config.toml
n_layer = 8
d_model = 256
n_head = 8
n_kv_head = 8
head_dim = 64
d_mlp = 1024
vocab_size = 2048
activation = "gelu"
norm = "layernorm"
norm_place = "pre"
norm_eps = 1e-06
positions = "rope"
rope_base = 10000.0
rope_fraction = 0.25
qk_norm = false
attn_scale = 0.125
bias = "all"
tie_embeddings = false
parallel_block = true
init = "normal"
init_std_qkv = 0.0302
init_std_o = 0.0
init_std_up = 0.0302
init_std_down = 0.0
optimizer = "muon_variant"
lr = 0.00842
lr_mult_up = 0.867
lr_mult_down = 2.0
beta1 = 0.95
lr_head = 0.00605
grad_clip = 0.5
warmup_steps = 200
schedule = "wsd"
decay_fraction = 0.566
decay_shape = "linear"
final_lr_fraction = 0.0
batch_tokens = 16384
seq_len = 2048
doc_mask = false
train_tokens = 166900000
steps = 10187
dataset = "wikipedia_en"
MLP neurons of a small language model. Each row is named by its layer, matrix (up: input weights) and neuron, and shows model dimensions 0-127. Each number is 500 + 50 x the weight over its row's rms, rounded and kept within 0 to 999. Numbers have three digits each.
A block is one neuron, or neurons of one layer that tend to fire together. Before each block is what it responds to, as a language model described it from the Wikipedia text at the highest values.

Tokens right before an expected numeric value in census, infobox and table text, such as the colon in "Density:", "from" 18, and year digits; also some mid-word pieces (av-ail-able, Heideg-g-er).
L4.up36:419466558496405437544459507524562419525446509453486493495409539455501518441524503480440513541477487578488504534486390523436505588552522478583517417422454449470562433533428479573449535543481519535573547427574445517470519614551581520499503532520448433446533456507435545476510568377478499496492591528406480521561525498527582470525457623602418485540570491503525470622521518575468530513468
L4.up44:500583421484434528515489556642483380575574504491479581544478623502485424506504579535491560566438450526438499547471447579495529548592431492504496458554495599502458480506507535486571485462435487486534474509494570508489508484581487440471457493558506485476462445431581529455525483432476467501446475508471517582518433592523539475461471455489525528497549496493475495509506528523494500505473
L4.up211:465470514423598466369536500544489522512403579576506522405566426423467499519540569417475633521455524475537521531495547529428529619522464566474526455504472445510506580407510535587495441509436557476527459481585493562484460480494414549439472462556481458431560520490494541463549589341444474568469471508396535478550517567516486475477488471562497422549548584546531424552517436533499536458444
L4.up434:504494522392484510512508457543492548570536404570525462560538551505542604553519402484563505521474437476501469394506545559469569511484495496459519537482468497478499492586419488522491485489494530446519500530485465495544400499433553476536579626493556473529482543507450546490443500437568546478446501467543460590522514562500450521497537569529541493495539558455449574475481611508506462504508
L4.up657:489417478461399545545467459459462564528495464542491493473464463443592565516585521476467558438468467504515547473500424592418463605567534541588541464476455555612569525499435556525439449375516543356564416470421510529557536443571466475469487487536457438464573522498531504528532479456595526539496585405416464395557511516483512495466508550526501551476535419564426478474517541581540535532540
L4.up690:491425492472492522517488538466472504536571539493545400578437530546437522509470472483484522636481477468510488498498564554438526536580530643522485488517485538468500480476462468461475474528430499457531588540487394559608503597521464546445447499551439529567594569586392501489473449448506507525480501483497507486542472507493431424520455446495560516535459522461440554492507495469541495390474
L4.up750:534526520458528567543488494556532522519471490486663513495541555546593520512528623395475518486496594518527562467468455500427474617574524509567497471571594505510465438511514480513476481416549522485554623447428438509533487521505590484504499632544453487447450535560509569445514572417374432498586460540453418563462521410537444484510411508513544493484527507549474526531491529476519424554469
L4.up1002:431514514510536554548525555484418430453598506505592477570498545450408535572520597518478541469480459475446461498516527534451490483523486544540541475449472525466409564569472477523485404506532497486513620521485425583473543660448447501451547541487491446449465402560437498554502496529437470566519480445482422545438519563490417485466573504528507541545493526481475452527525526542462427455433

Degree words and adjective-forming word endings that modify a following word, strongest on "more" (more prevalent, more than 800), also most, very, -ly, -ess, "Other" in headings.
L3.up0:467538430522440530481490575431495504547608512538500476500511538541557445482474529420594493502540419506424529553565478460555463511531599500470440464460385493560533505526534443526546574464472547436488477420521496459491590508461549514432519457518495542551508600492460620426523428484553489522418447486494551463510426454535484490529474485427517465485489573521532494584515383533483604485434
L3.up57:473497588470604515610512484554463546489483519445497598490503498471491543544384513405615497527577583507464532497445414491506412562495456454524505570550553506488425472436438504471466517554422527512483461502515543585568601519590498511511531558476460492518535430433553486464600563550476496562500514511445550490454490457506499559469446631497416526607462573555467448491549430614466562546505
L3.up110:413410456472522510496558571467473562531517516496462516561539491472439524462434458532502510573493404484493465469515465534616447488520442535510501615430457538433506468478549464544534573572415500506396510418590489487483458463498454525469470416577559543468654489441418511484568533429463503556544511454553574502556609493436470512541467456447470470452455497570515512498460538474455609548490
L3.up310:469497515488431550485453465457483547548466492563515546502573473519526478518539576497409522504532608458480519581564541496476500454438441498659564498523520490477501506589451371542569553506452584408445480476580509544538479489479500543501569505467503473577532463551567562513498539573397454536549429540538515470495508600454551584540498461553466469513545477589386493493521558474462519485499
L3.up606:466505476498553495529511521453373530480413433485486525443550455550391493515480413523423584503538535464440504449490404523457445472490497509550530626480550522554540558518482508474489501597542453440562481542499497581447499552440517598542544495466609518426447458578536514458501473531374497489495523431490491535603560593388535599456511540489506572555481520578495506479550538552575560601537
L3.up643:416533490536556426558474507480500600541439441488549468413579507522577487553429474501468456597403541511539484437581424475471492409400472492529503550523441475443443542474514429444482631554468529476487535565515511496592535451498554555471576532470494466486495456527531434513517452562402524420461472460491633539560507533518439523445469460466393511465493495490551443472584501425493526445483
L3.up793:390518488473420516536483517503524575411424468479452496428501615534475532490432497528534517507424513437451514373520492531448461455460476505397445495543528517491535556486483487492538484561554484527531499581502634494517512487498527471506445492494608488532499550402487475536537567528355485527430566535438533611489466483510420479475519422484434507471446415447529584493494499566454511430516
L3.up900:602465528437492563532500495572508498487544454545516509523508489533537577549453461501480465430520457629452502495437515480540461446428456452449560524589556436558455551527531533535494506547482470411477485489586462432509502494502440514408447563400480465536495543491421403510482549536527502458473609478378557496494483485420533554506516478433459589520449434547525554532515363563565486498397

Word pieces that complete common words split oddly by the tokenizer, especially -ly (near-ly, former-ly, new-ly), plus th-ose, re-pe-at, with-d-rew.
L3.up74:559493545487459505467476436534488531554563545489518476542581476462471452513515497536475450560481452467415492566470604521593465478459434438548536594515488543544515455451550450512548469531460553469532564488506473558419491581622435430386555425554513515470406498481538489502458507481506537479440422461402512479504486515471565476560500471485459503497568521537504455534451483527503521540536
L3.up93:543502496510492451524337580523587532566506499548475540429511421458479502511468460517534574473494465495561523478489462505489541502548450493561523454479463453384445469533455441418441508580535568549398497456457525599476542521464531482512517515588477412588503445423492514447556488508475529444514534546456635473519495614380530518484510492515539513455471495497457516462553558472555486565523
L3.up185:450529534471429502547341590470500539571527417476492431519583543495559560475520486454561427488450452463437475511406574550469507493499421496518476429428500457565506467490472442534458486528458530488457523490472541496402525532597504488405541475532542515522486501541506488432497429519609482493542544528536534556578494510464432506522486476548436578392395489541514569466463537457603463469448
L3.up347:527516608469475490534541536504512438522541515587645517508565521500567494492517524523428502574500497457558478469520581523449470490485441433488529484465487487453578527600483573527448568495466425497459517475631487450477585500499514486410469514505479548524501532530468419527437496487486473499519499470392508507521432534485475540526611486510467522467545593473540510503467512485467576469494
L3.up432:424470542578493526471484446486477489510475463500467455615551464546554446482480568489521536434487548441422559542625500480466535510443417478394509507456495450481543560562523542494470435389438475551464553499487571560480491623557473460417520499491566512501577510415487524532502514489487422529473480545385428505491565467534449666526495540466522517516556491544456464538473428516603444556504
L3.up585:520514553491565500565480528524442555587476478537482483513433504481533486516600469546479495400514506493408447512442517505518487515454439465516519463461534477586508692473516341493521472479574431450462489529490590533538512569492453553465486538505502493523483514472428535586475603489438502573539519491435586357514456555474519580466565434455464473426614482562460526544545481524592463543455
L3.up932:564542510540512565571429479522452525480524511574498584490496520561545549465518425430537504586475507475445539473534496381462492499562533472515505526481473488458528472547571454471581537459612534509446519557482484454508462549536519549419470416492498488404559583445530471409474501589554505453564429560450502489488549476504471461475426524557504458383654451510460474608481500573516452487445
L3.up968:497512473541517559527517401465506535615535500449454465494539518439484499599508456490517478600411443502500553570512602479485536644486476548462504558478450534579469462352523564487472511503496509488407504486547558474444512559587483526464514500468460459543487538501590587494538550556605487463451474565527496390545452485458542544550542503540575476450517457555496512555502449489630478554436

Tokens inside formulaic, near-certain continuations: infobox field names (Location, Team information), census and table cells, and mid-word pieces (Cem-et-ery, com-mer-cial).
L5.up856:561508477583523519477594531500562529401563519587525457591474547481446494485487497440428481580521498451505590539560435495467589500573530474436532558447512443512536482522530464550483448415562540493432596518506458446421480605514464475555433478575520512488475528509497495438442501483478577470498410448396444584532549424514591538527502500455539474507468557465499558561530520582433468558561

Mainly "most" (also "more") starting a superlative or comparative before an adjective, e.g. the most popular, the most enduring, more complicated; weaker on "was"/"did" before "not".
L5.up998:480405380530429455543449452545459571513560478541483564450448476437516528549410511474536432499461577509458526457511527482532462473533497480507508391588550498543494467483498541461524518602447424429463460507514456466487677497519492521459464464511465521549513562475481473458538500482493546435422500430446513453534583534448540542402501500583506534455408491556467517451536397563485523509512

Fires mostly on "more" and "most" before an adjective or noun (most popular, more complicated, more time), also "several", "an", "part", "called".
L4.up113:438427427590402576522553464465551581477468489451494526487443458481503513464433515496553505397527524550527525470476431469398470431471635491462498584524478417544555560520531458524529527505598455527507489501485510565604487460501587543492496493497421473489395499495515441599499499476519543484607428444496459419561576466469458451508502423538526492562492499488491479517577446587471530593449
L4.up188:531569380555511523503539396481506543481586522518573439393545474481613505588496571497518446521451437434497531448577414540581484463490489568515414460469520480423459517479541535420488521581505461555474480519521496389505470486489522498482454522550493456528467576522509482486584519433455563564495498474486467443429533492480424466390520564457464546453517483428597494545543380544473477513512
L4.up189:551500428536513577531494485578481516607499416473483619368528487531518450517524473504543476523487489530499536491484531421511547546437504581531560628546503484485557490541473503484395492490479526522482449494510491488470555555522542556446546402532522555540429439538480446565540564482453516492588458443435561487482550578549521668545435456564596538418455474589472489381601496560614492549511
L4.up204:528516553515551457437527499373479557510480489468473478518537498521511549437503488524483598548541592481458523450534454479464523480491521452419424593447530432463538533590433528524601559527434553419466510444602454531529471439554474488472476536371509516483516514554515489466485498456481541476608523430482423522582616538407401504453451579520461579474572479423444462493517539555470479504513
L4.up258:517429486520492459508437483499536536483484577504471384456527522451587486488461483501449536434449664514526501549476549487498578539462467483557463523505372488465563434460579419524479486407498547431493443465528503517445422497559553483462526492525478505486469543445421455473494526456519411502497528535457508504517541518458525462518626495543428575471485487528459481576402535473427496467445
L4.up381:584599469524551569587477516558492493482534407427585545493556486565488516427436492547469493516402514450514496523538436496492470503498570420500597614474468478466468533505535517596545434422525521498445479500451512453521525404560450516539504538534488450541484466573504541494609570565504580493479496463583485519373536457427465498450484430511523467554485466523519530496535435541493434472405
L4.up426:463626465546479542590529567480475526453544479430404545517417508552529492574584539428531550453513565475537526416491476492543519447449577483490562466436474503499509498579441558514533501508519457410520505497585485467492608469540451553551446494533463454529437485546526484502481489542523482427672509492457570446490495490506512572474484530407555489459552558598465514395520522529426508536532
L4.up923:497596396563478549447503555401428565540456484517498527482566498438504508389414530570485524537509531593464514515582482484476441515534508465442527569530526490507528575534481388523469524534554504441454445453560451494494494458510527518532425488547467477532515511529559432470521468545487433424536564451603537621531600547446462487515501451546538451490546513518397428507566452487501448525529